config = dict(
    norm='rmsnorm',
    rope_fraction=0.75,
    init_std_up=0.0417,
    beta1=0.9,
    lr_head=0.00528,
    doc_mask=True,
    max_steps=9162,
)
MLP neurons of a small language model. Each row is named by its layer, matrix (gate and up: input weights; down: output weights) and neuron, and shows model dimensions 0-127. Each number is 128 + 24 x the weight over its row's rms, rounded and kept within 0 to 255. Numbers have three digits each. A neuron's up and down rows have the sign that makes its largest values positive.
After each neuron's rows, "fires before" lists the tokens most often just after its 100 highest values on Wikipedia text that the model never trained on.

L3.gate152:173178106141143115124157083131150120159143173131102164142126118115069146148131134143157115144131111117093139113139165154152094083132093131129113171113151128092101089130115128095150113135123126126092160108106119114110095130089145105132144126102120152116146146145141120103093121170131133122146131116156126131128100168140151129100177092139142110121106098125089209123165136159072143126163
L3.up152:159150130125118119150122083163097111137145114131147140108129115103133095149143128102136072164083112113121090121134159133130108147125125132111068139175104114122119107130137139126139149112124148112126148084134181137136114132132126159110159102160118124162098124129121082130116112120118107165128124125077133060126130149131129123092118096156147129162165077116128149091176131141157132144115
L3.down152:113115195101095132164118158142149141143149115128096150148127145072090126121105130131114145165097125102173140167073186141115135129146086157129114124122104143135146133119147080126148145131138129128129145147143172119102118127153163156127089131118131121105121105135148117098097133125096104093129113144129148097128098144103150118138162112121118156092117102162135143120092144112108100150079
fires before: "or", "ro", "ite", "ent", "on", "id"

L10.gate267:126119111091153132137127095130141093134141116121122123047128138130146096104111172128130085140079103104122120106103133121165131146138178117082139105152175154105085083110095142169166129122115140156088124138128156145166123116148140106156094140086148129147093111109134119139086131154130115125143107113115144106113132136156137165133134117142167156109149111120168149111124124093112111120132
L10.up267:115162169093126105150070111137073118156185162174168089122122143112174144128111109132147113138100130125203101107101122123154117130164116133106150104090150160124148139106137153168107131124103143160105141092073114152159092144103170072112106122108126125090141158078108108165066147109163140161142127114124154159103092111154129127113141116114128124136145133101134136135143106133101145135136
L10.down267:129146123137166165142108097134155154118141093142151121142117135080140124127128121080113121148097129107165098117145149112137139109152102189138123151112133129102122151164112141119066103139133155127165108119144141146110087137139146154142139142121143160101148174146146101170185112149129121142175143148174140134121146130127075133148128123170126129140094167145148135114125072128157156131119
fires before: "ow", "ack", "ue", "ock", "olog", "u"

L10.gate428:122140146111139155169137123109117126087143149193154140100151165175119124142113158114148095136109117099123121127144128095085155113095085146163147140124094137133093125132134108113102097109123145152147120121146099105140128114077128150143123108156115117133132127125115078085111146132171134132102119136159105137128100138102094122163164121160132151144104138135110153185121127089124136100061
L10.up428:132112146073101146159136112096139091138130135105140103132122134152104084109163066147153072103109125106136148176115105154108147127133116136188100097124139156139097129127139107109165134078153114153139111083162169111067142131161140079145131126099127117102115113129124148105095160084134151132148097153132102115119155171144171119138123110115119150114114120103116109171144173131161136127130
L10.down428:114121153149114147110127099102121117138096171111147133101124109115122091105113160151132164150120163097124142093118141112106129154110117110120130119166146077160128103105085140127151122156126138147159146141094123130131128146154094112112095158140128136164100113146100085123114107080128143146146101107113096133136116083098119107130082066145123131140126126112181123105112121127124118155125
fires before: "\n", "==", "|", ".", " of", ","

L8.gate138:128136115109155143142076134113128109125139102157140157160160139138155110091135143120140161144174146089136099112138088141099145112097179128118080097100123113103143094159097145114143116107124133112144119127097152140128111126114116097122145169164180149161128132137106132183167108131134097123134141158122178093110160151137094110111155110175162182107133196101145085130117154144119130135128
L8.up138:099165148118116138135146124097107128151117152120077157105167198159151111095077114140118132115145117124093150125105121135145173137086152117158148137154168155119140075136113176127153132164128176125104140147150136117134125107133155161096100074114137137096135132142169144143114132159156129076134139119129163108118152145124108099129113167137140138106127120139145110160115112127129125111089
L8.down138:140088088156108100122149143089131137144120159074165136138165117155126118150150151109109118142135127156148130131138081136100149137150091145167100117129121151125121149124178111135138112142171129131127131121104130156134160132151093124171100164175096118091122133084156136139056134129108095138157077143120132129117134109128126115109117129132133098162100148181137136135133118119146157082087
fires before: "|", "5", "1", "3", ":", " 197"

L5.gate102:123148129120124139116082118078121139160115119114104104148122149119149137158102125136153104097059141105168096157127115148132108130082148117116148124113140112160107147116144072136116109127131119151136101126156112107150136120133128137164122120095162148133112109162146138114121133107115128118082136163118103141164136139073140170161135135177174074126146138132127146146103107109134143100100
L5.up102:117104134099083164099142155112141137149111128126134108141138153117140113119109124123116165117118146127165093116106147167126131201111168103149146070146131139118098086117152133160147081150138141120140153128147136081143125129101105133122130139131123147105115121122123113143118127163102117115100113170132117095150115128102142127146177120149163140148119141152156104164140122137130130124079
L5.down102:100113130129190121093117130141164122128131143147140123118139150138178155108145121125151134121151118132127099158122183130099125151131151103110132162179091119108093106084083124117124173142145097171148145104128130169148165144182097116167108135091160113119080120130137130115071158093126156116121149136135091163094133128112110189139141124110083122115111122132108143117119132125146128103159
fires before: "ed", "hed", "ted", "t", "on", "c"

L6.gate300:113152121136134124177143121135122153139170113103091140124131136123107123145138104103094114112118104140120151150143142139167113112166092127119134158158110086111060126104104130148149088136136136099133160115088096202140155117108139103155154072081204122097125111168166119093122077115118135098131157118104127126095116103122120143117150158128115102144123165116110101133120096123077114119114
L6.up300:096110137101136103152068121143124126122100113174115124111161129157140106126145164123140143132179118142153205119136108150115132127143154106112098152084150094100108131101105141162105140111120092179150110127113150137105153126166163099156156141175149136134093119137121077147150155059181099135129110100134133142121113147184099162104091131130127172140079131149129130152146172136146126141113
L6.down300:121121102087158103160118169144118144130154164146134110113119153115126145128143146168106120136145070090117140127103159111088111078128114169125099142140122131119112150121129106113071112108128143098118178139116145172135122176087147109124102134099102139090128158192162100165109132100158107132106118131097120138158114136081090110138141115131160159137145151122133146112147188139127119148103
fires before: "ision", "op", "id", "ue", " |"

L9.gate305:088116143108143165100116097146136157125176170089145104091091145144150145095152129106137133139103144118110152143176104126145115135097146116115134107104189165105133123170143167126149103091151163141145132148155134135135131110075118130137116123131165114162099073075134125132117108173132107140080108154113147125163136118138159112126111183113134129115114134107133118117126133100131124164122
L9.up305:153116136121143156101161085117102152086105144160119138172137127137131095142108134150106153149130135141169143140158108154149163163085117129108126108161077129108107114134089133119123174196117127108130144096113124148139090094092202146110094136148131098111170149109143160089108097099119126111103128103092113145143146108136146156111127127122130117116108134123171147082129094124140114118117
L9.down305:135143140115152104147095128136113134109160138136163113091106160161159131093118086165171125163122117178130103160117122136119148123124139143168202132127124116110142101125099125106119150157175119132120074127150131110119110143114146185130116120120139179100116133118170135097130108103144121158133103108158110154143170122136142134100092117116151100167121108099090137136135106148142109118106
fires before: "orn", " a", "\n", " an", " the"

L10.gate467:118144153134118099081116102147123121174133124188133147119127134104139150136129140146129120124118127129135128105178143086090130139148089142143116111121099141129171112143134123109151116164126173128064081159111102119160117144144138135145117111097157137125102116193137156144096172139157180150139117168162095167087143127091138128143123121104128126162073128162092113153159135116081130142093
L10.up467:096139143133151102096140113196145096148117095148149156100134105095142098120107129152127133177125172143123115115111115118122142142151151120115160143125123141112121130149128121154095130156095163084101137161178122139163130136098141094202168143125133144117141169153146127107131161142119189156141136130146100127123133152146174109127133120132169179144123168134117131128136126123118116099138
L10.down467:113130166126063162084074142105108106157106137120155140110141136115151177141146168118154128133146085151137140153143176150132135124118113150084140131143147103123103084138099110152093148100132120148100117141106126119128115103154141150139108080142181114086115122113113133105104161153144127094135151156150129151125119102120128139099152141126141122114172124119133149148127131132097144213125
fires before: "ing", "a", "ely", "or", "iv", "us"

L8.gate231:139100144110136161138155114110139156144173124148125105134186107071123110137129200116129141128123119113127064118095135133153165145124169110135115119132126092073129113139126124110124124124099129114160155129117150099167103107144139131144137140083100156120127117115122152145120133110152131136126121129118123133132144092098105147079113127119127170101144094196154110118109138098107124069121
L8.up231:116107110121079134109100140132166121179115123117177094103124133133120157143093138123138107130109154144146110177126138117165098125113141142110126161125131147157140096098125128076116110100120100128181138120049130112172094155131122150126093145112118116136114108123149152132143172137161148140082118107119163132141162141182117168132092155129109110103166067147177143125119136092135123099094
L8.down231:125116111114160162163089139154152085113132070092122128157176113079116140119156134086143141119151117141090125122137127115127117118119177113135165150118131138122120121100139127132091130127103153108163137156120127161115104158193171142086191132093117152101110138114118115134144110127098112134122097137163148086141121147141131095088142141115120178109132134157139164114140093125164125134151
fires before: "op", " to", "y", "er"

L8.gate221:097134096146126100122143093104138149158123116112118141146175162133121150119120144138089136128113155132114128097147144134126156100143080140121106120150101123134121138121158163082170160133157117133118085157135133139118104155154128107166116131169130134145126087138139126173106092134143185107118088143160125138100151147051145154164139127121115131146111158122096114103108168097113182119095
L8.up221:145127154106148134096090124133153098147105080157126152153119099106175124105158145126108111070186118122144119124158156149140125129158134143169113158139166149110159091125123116118154108122151122102117154119170135116107101108122127155092123169155128156130126107153115189147112136121136098151148144160107138166135124158138119134136114113144102112134122126091111115137106138132142103151129
L8.down221:100080164126145188121121172112121155129123119136202120112136107140140102159149100164084131144145127125113118134177143154114124097162120167108121171128103161202125110105096157098146105132155117147121164097123142133144116147104175164150134115139096107124138106102158147129158121146127137153134164141122157154116116131120092150134108157173137151157127132145093144087155178102161161119115
fires before: "5", "3", "4", "es", "2", "r"

L7.gate70:095157142134130138126127123115117108096103160144116141136131113133118124131129164118132137134099143136083116167137148115104125117099141129118139177165166150130102186146158151149108110073108141090137084141118103143148115138102141140152126113077119142105116149125127134096109143127124151159111089133100128115102122117146180130187151107124133120091083111124111133122133145076157133159099
L7.up70:137155132126103131139119130147073119150133125093106156123123126104117095087139145109109118134092116123105137120135131123083149117090119143132147123181151109150107131156158146108179131057106127092126121139103146137079134064142148091141121107100143128125106131150081138093126106105131122152143135111116096130138138189122125130118125140136143121128132125135065084110146165145147129180156
L7.down70:172168117164096111101119114154139146127134131146137116126127132139107097099105145102119116123154066132086128144149139109094154152115126088099139131116139181116129144170121149114114123136164115131182104148136075108113143169136135110117113089151097137133105132120118120105154076142174123120147131148132110150133133098111152158134173162129080131120098153175189113120126126167128087149164
fires before: "ould", "ell", "ent", "on", "rit", "ar"

L7.gate464:107153127136119108152144146123124111150160115122158150185130133118165154132117102114119137103087093139112135138114136113159127132113107109146086170099133111138103104145147133118111159143136132130141104158136080167114149152125102109080120122075128104138178102138086123066175162101106141158104109111125170112135126162098127156093131151098124115132137113119114164094112168148109121135131
L7.up464:119115110143143128129097125148122167159158115141101089124080184106149163136166117169159167124136127134157122156157134132094132143150091099135060135146143136135154115136109144086128190105118153127131110104139088167093136085071106144140072109110117098135132140134133122130121131132141113157130167117116138139102153095107110096137147147133105138112102141101118150128097123182165174106139
L7.down464:140127117157174093123133130129157131113164139130100082123105120105129096132109155140154145126129096131143079127168120103108123098140064155139119146100124114098115126145078082131160153170153104106117135126117122150166181132111101106162120164111170155189143138114117138147146128163103134134137128171139143160125123167176129185156087102116151130104151150129116137133108147170161145122125
fires before: "n", "p", "b", "r", "ne", "ther"

L5.gate378:130105121138143126165144152140134119105112097106109126117082115132104150136130084148153089164096133084126089157125149148131184122135125190133136157146125165108127123135091156113117163081140070110111117130156096099142132165184112087124156121133146156136137098133133142117113111191134127140156108101131129120108172159127113105142133183140156153167134141151114140159135103127162119110136
L5.up378:132147090140117118153146157115166153092109137105120173098138160117109118117126104087102151196130093168117131109139158134126155092111174184152190130133122139124142142124138111075085153143104146093118144143101097125137131122091106138104140105099163150132164127123129154126138136169130124162121135123103120076144164104122126131108081130161147125094120101085133124158100152160136116108127
L5.down378:136139109158131122150142141136113141121134140114130157107178111128140143168115108100143135157100158109192116140154133158112113121120122132144152116094139159126142131137149153073119109122087109107141160081145107154133092084142149098154148149120111149186160118179147146141098149104118097172134092131162062138102131126093093164115140111150125142109131140130149138135100119113096124108107
fires before: " |", "|---|---|---|---", " P", " of", ","

L10.gate393:104139109109172111129130103146129115192113133101132114125166116115105117123156128121138160154126099121097133104096167140122126133119094159149189108136149126126146113138141147106157132103114131153116174094140130077118105101168128156098115102119143133144112109188147135138095133112084154129098119097085139119102136125136104139129156057132134142157112113162112152173137134089153146038174
L10.up393:122098137139134179139105132151102129139108132105095166163113151093106102085160115170125123108135096147111155105107109160159110135183122165132093122124171175073140126153138119125097141126111137106170141087096157115144116155121136143079138173136136126072112130108122120093112144158130106108136101127132147128109135141143077139154118133102126142128145122144132156106157102087161121128124
L10.down393:125126160115117122123135153118122148148127124122082139149110174135124080158153111138151136144196162162103118081088128066105132131145161173148119137135133125101134131132114126153159122103110143128101162132124143099134129113144149180112169136138126127142101157176117155117098128126141104158163128151134117154057148142161113130103139155137155131084138139074104102175136114134114126113113
fires before: "v", "m", "om", "at", "ak", " |"

L2.gate368:133163161109092140144133135094133121162130104130092163118120148119148117161055132106137160156126111140112128162103161104150152181104128119167128142116100104154112128065104133096079138108089141156159115157086145107141166140136131143111105148114112132133126116121121083090105128123107132147110149156124131127125142070125118162121122105105134077139153133154120147179102135159123122160135
L2.up368:139143130094124142124133139151112126148147086109137069099161137165121106140091149102125126149099158125113132132129153116122152140093141105125092159111134130137112143098159115119124087152171111143115131114131141117127097115124135113102067150096137146112120121153176121135145134132135162163130153164139137100129174065140141121099132131142124111130138163149136106182091129108131131116112
L2.down368:090138153120131121102152119150159171098136148150127151149114118134131119165136112172101128133144170116114164138116158151138135178158131132114186137141112152132118125114148117147167157110129135127130159168136096143137106122153091158136157184136142129167122103143095118148129168115168178100113083137117141160141091115134116156105155131104150103105094134145109131101142141125109119147095
fires before: "ter", "ed", "i", "c", "l", "er"

L8.gate430:107114171129156101133131164152137109125150109141153099130117158126137125110143144143157116146110147167165097085140110122098129155154141116106087166158106074111057148125136111124111158136175115120146094109123141135136092137092149087148127133146137142146192156133106121118113090169117159141114127134144111081140144135147100121142119089101146126115113130132064109163146100132120140163137
L8.up430:102083141137152138100146114115111153130134137126135122123104082128152121120126186141175165121147123122093114136137144084149132120118070099150107139145120124112112112116136098113131132158137109119151128097137117148145083158143120159146140093140123116165112125197170107129139091137134122176141168136126145123152164143105078128162120121117128157115129099118097141121111135143127134162157
L8.down430:100128162121109110153116136121144194130161118132103147128117164160148116154112144169075133141189140142131159181130122114105108124115092141139167132108126093135137119121148160130140111140180105129130104107159089162153147135090117133125122139150132123117159126110122099118144085138146157159086141128139183105117101119138139150154140104149135135129145075100111137121144133137100129079119
fires before: "n", "r", "ct", "p", "ne"

L6.gate436:126154141096120157178126135127141128149122117122165138129098124102117151107126081112107126169145137103152111092115145149152145139129162116117099122114160111124091157176105074128179139144106118137164133120103130111096144099132132167115145147097146103165105134093119152077144171102171115110128167142123154146115126143125064109132141153109128186104102130138129148158092139141089179147109
L6.up436:142144169132102152138128113162147156131108081098081108096161112079153103137140128103107136163120127120191130128140114108114103115118151123139137153142081091110122134153086120143134088112110087112147071132096100135142173147105148128108129150114092128150105121131143161189140135121134122152132084117141143132149118090155104130118135130158126107139128151125157158089115136140134152151145
L6.down436:100097127147146122132095104087139138086130140159129112128103171126146109159129142129162108126154116156120141132108143156136145141139111145120080077165113149123076103132104156137148133098118149141133137115154130121080143115111163089177150139116169132110111142113097128125083168121140158141141093113110098112115145124120149130102117098123116093083086105100145065153093093130140082137150
fires before: "er", " to", " the", " a", " in"

L9.gate59:129114170115126141132135130116102086117154127146191132101136109101140165114138123138133121118094162125115130169147180136121089110152164135152154133148145134131126184173112114123164105104118120190152118135153155133140105108130095116118135130118135185132155148129123170137142154151122122098159150115142125142121121120125096106144090182114130156118111151155126092097153107132102175134166
L9.up59:111105099112070157124122127129100148187117138166103145126156112133116122107111126089147143137132129121075127088108126118085141141114164118149106133127115134100157099141118092150152108165160125127146152154115075133132123140149154141114127097137077157105130126129148141131113107114153165136109182130079163112116109118142136100104168093171147098119130135147122147147124114127103179110100
L9.down59:083089116116115143142150155152146123093140145124122143097133148110064098134151158131077111082135134145115128142140123122081100116128112133141103178148085102158131119155148150155130163124122140148146144121154098144097166158191107127130110168162178122157103167110137143086118149144135106126120123137125119144096132086137143145174127097166151108133174118140164110136082162119079166127117
fires before: "ary", "ly", ","

L7.gate387:122112123118128150151118123146135150128167123153093118138166128100160120133136126168115115142109170149127133112098113135185095176099083073158119122120105100157101119050132140139117107117129097170184146128121103088127160128105179101093116145119136127130125098118135123158113175169108116160134132137137099108097097157141150121136152145127154078089105113122123138131117150140135132105160
L7.up387:105106152121113131111081131138122072152117112131134138094125141142174075188161192148103179112131118142129157152126119100142121161145138098085137108148146127149129120115135123099103089121103148104127127142125102079140144137106163120093135118143144111139117114149146107135130141116162157171131085146095095114104148124112088100104100155145102127126096124108158131111120176138131171094138
L7.down387:116179133102134124137136114118143136151146130130125112130167127145122111122170127109125123110126092087145075137138160096145109117121119139145157118053115140140116166123115126170087165111096135133161117130156135143108154095090102166128105168150100111137131090138131157128129150126118161142154156137118129113088120125154133131135127108174130147161128110115148154126134151129173115115094
fires before: "s", "{", "r", "ed", "n"

L6.gate187:132122131130121131113159139127139124120153147047130114181063127144159087142122149156139169106121120126141137120087154098113159148118092146101105124151124147115100122131118133080104156112126150121129110134126118127170113105140104166124134096105116119124078168138179150096122166106162162140122122087120122114102105093126115153104132138100127057140130100161148107086123141121129142134147
L6.up187:166128142129094173114117135112125115101125148140148160104177141132101131120151165091118092097141141081128103159119156156125155106106152137127152144087138104194134120130112106141155129183130121126118085127138128097156143113178127138123144072161129134125087154125108147114109119145116082088129122115084112118151132136152108128122119137149112144135108111166123148121081109117137089083165
L6.down187:147148097126109148125109129107119125151132163118160131165110110156141114164158150126158171129114136145125154128147151109159116157111134177124107135131116172082099106124103105183128086108156173120083086111137130146137115103110116154125094138164117122132126125129129122109144123115139100154118108107145131103160136163142151186117143146098110191108128092111125106105144152100107113117144
fires before: " |"

L9.gate502:118137122165183148138098103120102114137099162157156095072163096096114136127139141096117171111171122103150102146137133106122106138108104124120135115160139149152143118158108132135160101118090128169116098131080104150153171108123106120133157130097138120100156085139116156117121093137146189124108159152139180120133148167106083155157103160101138117177162112126119126113160143121101126131131
L9.up502:107154084102082160117113113152124083106178131125151120202129121113139100152122136099147153110125126093153127131119150137146089118108073137126058125150127128120119111109102125126136112132074183112130108103153104157164116134106132182158107123143081137100122092108121096107128114106130126117101109087111144113149134173125089107150129100160139130123148068129116107093109168139096127150150
L9.down502:114151131132170141111133093135106155191123171120106157143188109122122138114100084109144119089142149134124082116115094143118081109113108079131151132115179158167125117104154142114105097134118075122114103136143130136121102141084142105132133084111105124136109144145143067093127129107115144136124143133123124075083116133130147153111116112133154154132113154130068143162128128140155138114079
fires before: "ed", "on", "ial", "e", "ing", ","

L5.gate271:093139163125116140133115096133091128163109113123111102133150129132113074106119105122129109147109149091127140067134142133141113121130131121129143131148164089135131156117134117159139100140158090069096172122137114144114079158102130116132164103125105115131124191177108108146130073159062149118071091172136127112172131133130137136164151158117108083172158135152092142147144133122094106127147
L5.up271:084138121150090140094091107144123154171099151115067139078153161127132119165112092115158093160124128116135164153111128128134130147138162114126109119136121118187108116108139131132121141095151102112112179130144162137124121147116147162156102129101147160099137140092125155091119138168116113073085118141145135177121142151115143125147100145105086104160137141101081159155136111118073124115098
L5.down271:136097153116127097082086078173113090110154106147105158110136102096102118131116124114151097141090134114113102135150086120122118143105125120161119079121124143166105102122140107128116154108129139110129139187169107152116132133173148127119132104123104129161150130094143126098138142161088137096139107114120100125162171131079121112113149145124094090128154149117110119118168099111081119124118
fires before: "e", "tern", "ia", "ian"

L8.gate443:131124112129168161118088136105110141126115131141111152137145138127181101126103145139151134127121089120149142131142119125117140086139150152148136143082100099080135125120126085105204160080129085081127136104147066136159130150159164119142140140144077137136100143159125122112112105151101114108128128112157104136131147107159140120131119131136087127138167087110115182133134107110125138129121
L8.up443:160113120092149170163112102119127117094173131165138170080084128171086112146121094132143145145143128132120119168165137127118094110144119110162106163127104095091116090106112111114137123067163092111137122104100130096102128161153101129121170109112156124135101119148162167124129109126114122115105110133120111141150121153086152091162100129102154064102136141147136115161120123138096164117143
L8.down443:105130139106154139105098163137117141151118097138123161102132193139132127158101125135104128129167123146124135107167135107141080093146198091116130168107140102155097139103108120135161151141123128140154119147118127176121152143116167118117140177123142108087123116157133123111158095112100144085158155116115089112139165114130085103084161134130118127112117136175117112121139123134149135101142
fires before: "ia", "ian", "ish", "ro"

L10.gate373:132129144083162147143086115076150103137166148102138092150144126128146139088110185132148188144167127162111144096145123091136133087144116151114123141185135124098086128155142104108149109132132123147135136118146099142138130127111111117139138104137165125103139178154134131168106111109193136129123171128106154138136117139101111137142117153136086120162114126124129172106138110128122136107152
L10.up373:112094110090129101137124127140147098126129153083121095144108121122124127099119135110126091119099095155108109114119137148179109128119114088110128156115142082118140131159102123180162108151147141162149105124156106125153116138144134165084134131137121158128111112139136133164094117162170108083141137114158120174171142135111142123129083108132136161128134118155143140098147142127114105108115
L10.down373:133134139130133101143147156165108118117137131163127159171162124115122126118153138110093087118122089136125130111098097136175138135132094098087113106125091150148110108131134079125150131097135136150139138134121139153150168131131117115118129117126144116136132154144114109124113115142162108116195197119117110108147131145077118113121129112134125134126095151117130091081145128173181087119085
fires before: " |"

L6.gate103:091147114131160120088113127148132164126125142167149164138137128122142120126106140138168101117074144104132094158125132104083132120114165104145100155186132137142125114151134081115113121114109163123105181120151113180120118158127121116104093113143085150146162166107119115137116131107155149117108126136166131128111120112128120176092112130138129146147149138117091106096147130092136104138146
L6.up103:128086109108130123107156148106076135108134114154105127117137135082109130130159116121082159117122133105085158182113128177078146177150138132153098125185079109118126115115126166100071159111148116174114127100146110155126149157126070144114150105139140158137129118110114110162161128155148142096128138133138129120137101147136138118128120160111131116119158134129112080131129156136136146136138
L6.down103:086071153149139155122129107102125116092146139121127154139151116157113105101095148161114132135098095128121153152081117114080108123141129100142106140086120126116128090105102159125108109117127112126155064160144154157133134113143099153136103114172127110147086127081092108191127148107142150084139148144105105136114154148119136160134139172116137101116144104126138091135142099153177140106118
fires before: " of", " the", " a", " as", ","

L5.gate0:111113153148173110131150147167113175102118140121132159191115165097148116151168118168085145117176109122144100131145129137166085127189147114122085137131160108126131128135127132158140111135129143142134120131113104116113153063071146131178156079096101102131080113118089125136127144089102150158134124131153130142128143169133117092093136118106111151134126130133118133150119123130121133148129
L5.up0:108156125135149146127134153101172136113132163118134139122177124105099118138139149108166107158129110124082121154133103106177105094174139169144159162149101124154112148138130179135157140114175128161153111154145139149108091124121131136131149101107119080120142118118110098107110156146156093147070125149110136104136122192108143142098108110124080079126159159144146115163151163124126103127119
L5.down0:108107145152126149141108147160147144132150102125123125153137145134100107102158124137141142128135170146105124140169076093117162149117085114118137129112114113165115124167141126184148138147134105135128155132127158135127163092110127116168135090141090099147110121158151178133159115104110127158168141132121135162138095127160134146133168103162107133224139108176115147153108150124138111119125
fires before: "b", "L", "S", "20", "2", "v"

L5.gate308:125181094081118122157164128109119127122102091132119126125141157105134128101143141143171175157136115107111141139143145091136126148203101134125110160127112168137107115149131142122113136135132166121114146147138101148097101157144101132096120114100107132073113131116075082115124095093165079118131122135083146133085105109104153120088107153086134139110083120122136082100134133123084152100159
L5.up308:111181118088113146122150112132123121188121118123119132151112095150119155109101122104177155093158155155122133153098122116128141119106134098158128137125106106139148139115158089126110144104112114116114071126153143146149136140147100146129164092157117150152157138126175123115116132119130136145098133103103094055093116154148144127118097167138150136178152136148133145164163123127154143106121
L5.down308:120122122145139105164114112094128161100141142150095132118107146077150122145164079151147131119144071103119131074126107103095138157119107185102088129174161110119097122149086143115145112153109128096124171136169115108069106119140139098116098126086112149121117144115110099121124162124133137126182100143155134206138122083078150099074148123129093120119096108136143112121105155123144119130146
fires before: " |", "5", "4", "7", "+", "–"

L5.gate110:157123158128106093075056139110098105164107151096113118129137165121111167113138152100109088110120112142118117132116133146133123139149155124120120105094112097114167109138122137126096131167107125126129100120176145159100113141102129125161145125124123150123141102116108162126129137127129158141123131124121146131138126167073183144162150151177143145111144114140148120146156127136097130122121
L5.up110:157109107145123131115131103127137107179135135150150170099137150131166163104101132101118101109125115125150078107101111151140146128127122113104106134161107131082082159096110136140146121129119162095114128118134121119069120127149114178165131110192110116123139094121119136178119104131105152152129119106156152129145157124123103118148150159157128148109104167150079131094102126148102116176110
L5.down110:128138138114133120126094204155088118165109118082134156128122145118159082112131149155155101110139166147113125161095117129089151095090186110173080090136090137116152101181135147149129130146150124146128141123153154136089099191101141116120157143128154097136144157121102137137155101107147127125131137114166127123150096158134141129130108114135124142143176131172172150127114107153145113144141
fires before: "h", " A", " It", "ter", "us", "on"

L7.gate104:127072165173172144074147125125149154114125125147103128147136078130080118154128152128127157126168130100135115140148102108144143151134148176079123109123095114098132106166113128124129159124129132148112081120144114113173174123152148136093145138131159169114151154139094125143105118161168120100130140111122125108139153110161118100138091152130135136122096131157103121141118109156129157164094
L7.up104:160149153131104145092145160104131126114140132099119165096155144125165137075094158190118119164093121095141171097154094154157125120141159131137123151118143161112093113121087107149146078139121097141097130155158118074117124154127109119124126144128117140159114160158109138151142115120122128099142126097100159132146140109165091140107127069132103145107128126087135081124078098094149121151114
L7.down104:171118094115166139094123152099161130102151142107097127109122164124126124127114119175174147130107135101105138152176149139127117125164114163134076119142113138151121097162143132088135129110111144088168081135104139113171128143117136140099160116152165080075138145111114111121098130164127096133107135152142110116112141117119143127135113101125122124144114083143123134128114168154169147090155
fires before: ":", " |", ","

L9.gate358:135099105149100102147114159103142133171115131125138106118128131105134140121109073173144154157124173143146147160111138184141131106165166160103141156093156160135105115128067137127129118136143128111120129126121150206121098125137118099141145109114147097133107146082096140100158132148127102118116102128143161137096132139087147134113101156155137154117093105135155127102164096119135152140143
L9.up358:103125096125132134111151110116135106134147105137159146084133092122139137107152159107113169197156148114117120118087118137135163173160126136099152170158139130125145140130118114124154066117101132159106147084114121152113136110134130144158117117101113091116120131158072054124111101111146130141097154142124167128111099131133170132101151102109132163115091097149102140141105104143147130126125
L9.down358:170151128134159104114154165137119154150111139115108142137152161173123144129115139139135113115119126124109144130127121129090150071109134075158124128122130133121118156112108125109156145102134109142122180104149121129135115224157097135104174148167115084164150156149146127136154145102068160139131129119146125126080164125117112133123156143120131186113115106129122140102166109106117131159100
fires before: "we", "h", "t", "ter"

L9.gate91:133167138131156104133101126116124094152169155125133139115171069086127102135134163139141170141116120128102115114149115122119109104075137122122131116117123103107109153134125119105108108097139122075180159140151137126146135119082132117159146141133142067141149103146116114139113140128155077125123081147104168140136122146148131085122118085183149145185125103133136126165136134111129146128171
L9.up91:143140134142136107137119143096101113106091168165119120116140138104137129139088076120142173145136134125130093168120165123109168107118104083060114121143144127107111152169125131095138132135134079103142140102114151152142128128109120126141152118138160106079127130109151156102133158076138128128103070117109123110163116113160105128126141103140153101134133089082118103108118148120150116146160
L9.down91:129104122127184076126096105121090101113132130122137151117132085170152148097105129122103175142126128132124164141129145110073107116134131143117114095147096143104104161114182144127113081097161103116132127111141103113125129092134128110123141134079119087149164121098163143126122129113128140134139176151136134145105134157152168146117081095156112161119105103154171119150106131098104165134125
fires before: " the", " with", "s", " in", " a", " her"

L9.gate228:159120134116169133132045133110134146131118143121147134146159070111118101100142092154167163148134146137142137099156120067141154114178114169043162109104110108141113106153123133129164093129120177127125140122108164122105122111145129109108089154143093158132145156122157141139123129097146156122127090120153138098163116117147106151108144115119131169141104102110124123139131146161128096125157
L9.up228:179087141130126154130110121099139171118100146082062108092118129124123165129158123110146152133121120119156151145123118059155144110151147164130166161146132150129093140117136111116169156116153148147119138115130139120131114152146120101112130134119124127083085153163116127107134129104132128101101109139120120117110119138177141158084144118127193113128066090144095126172141140080134135144156
L9.down228:145107094155113126118148150094156129152105113146099128127121163100130085113123135156101127104129094128113139162138118136104112097132098097167112099127126133093159140125140151169112135133087143095084151123190105114138133163115111154172109118143118142142166137113136170094126133123096107148186179079102142161099130108114115127096136136114128098125141119076120123084117090134154104097107
fires before: ":", "8", " |", "6", "–", "7"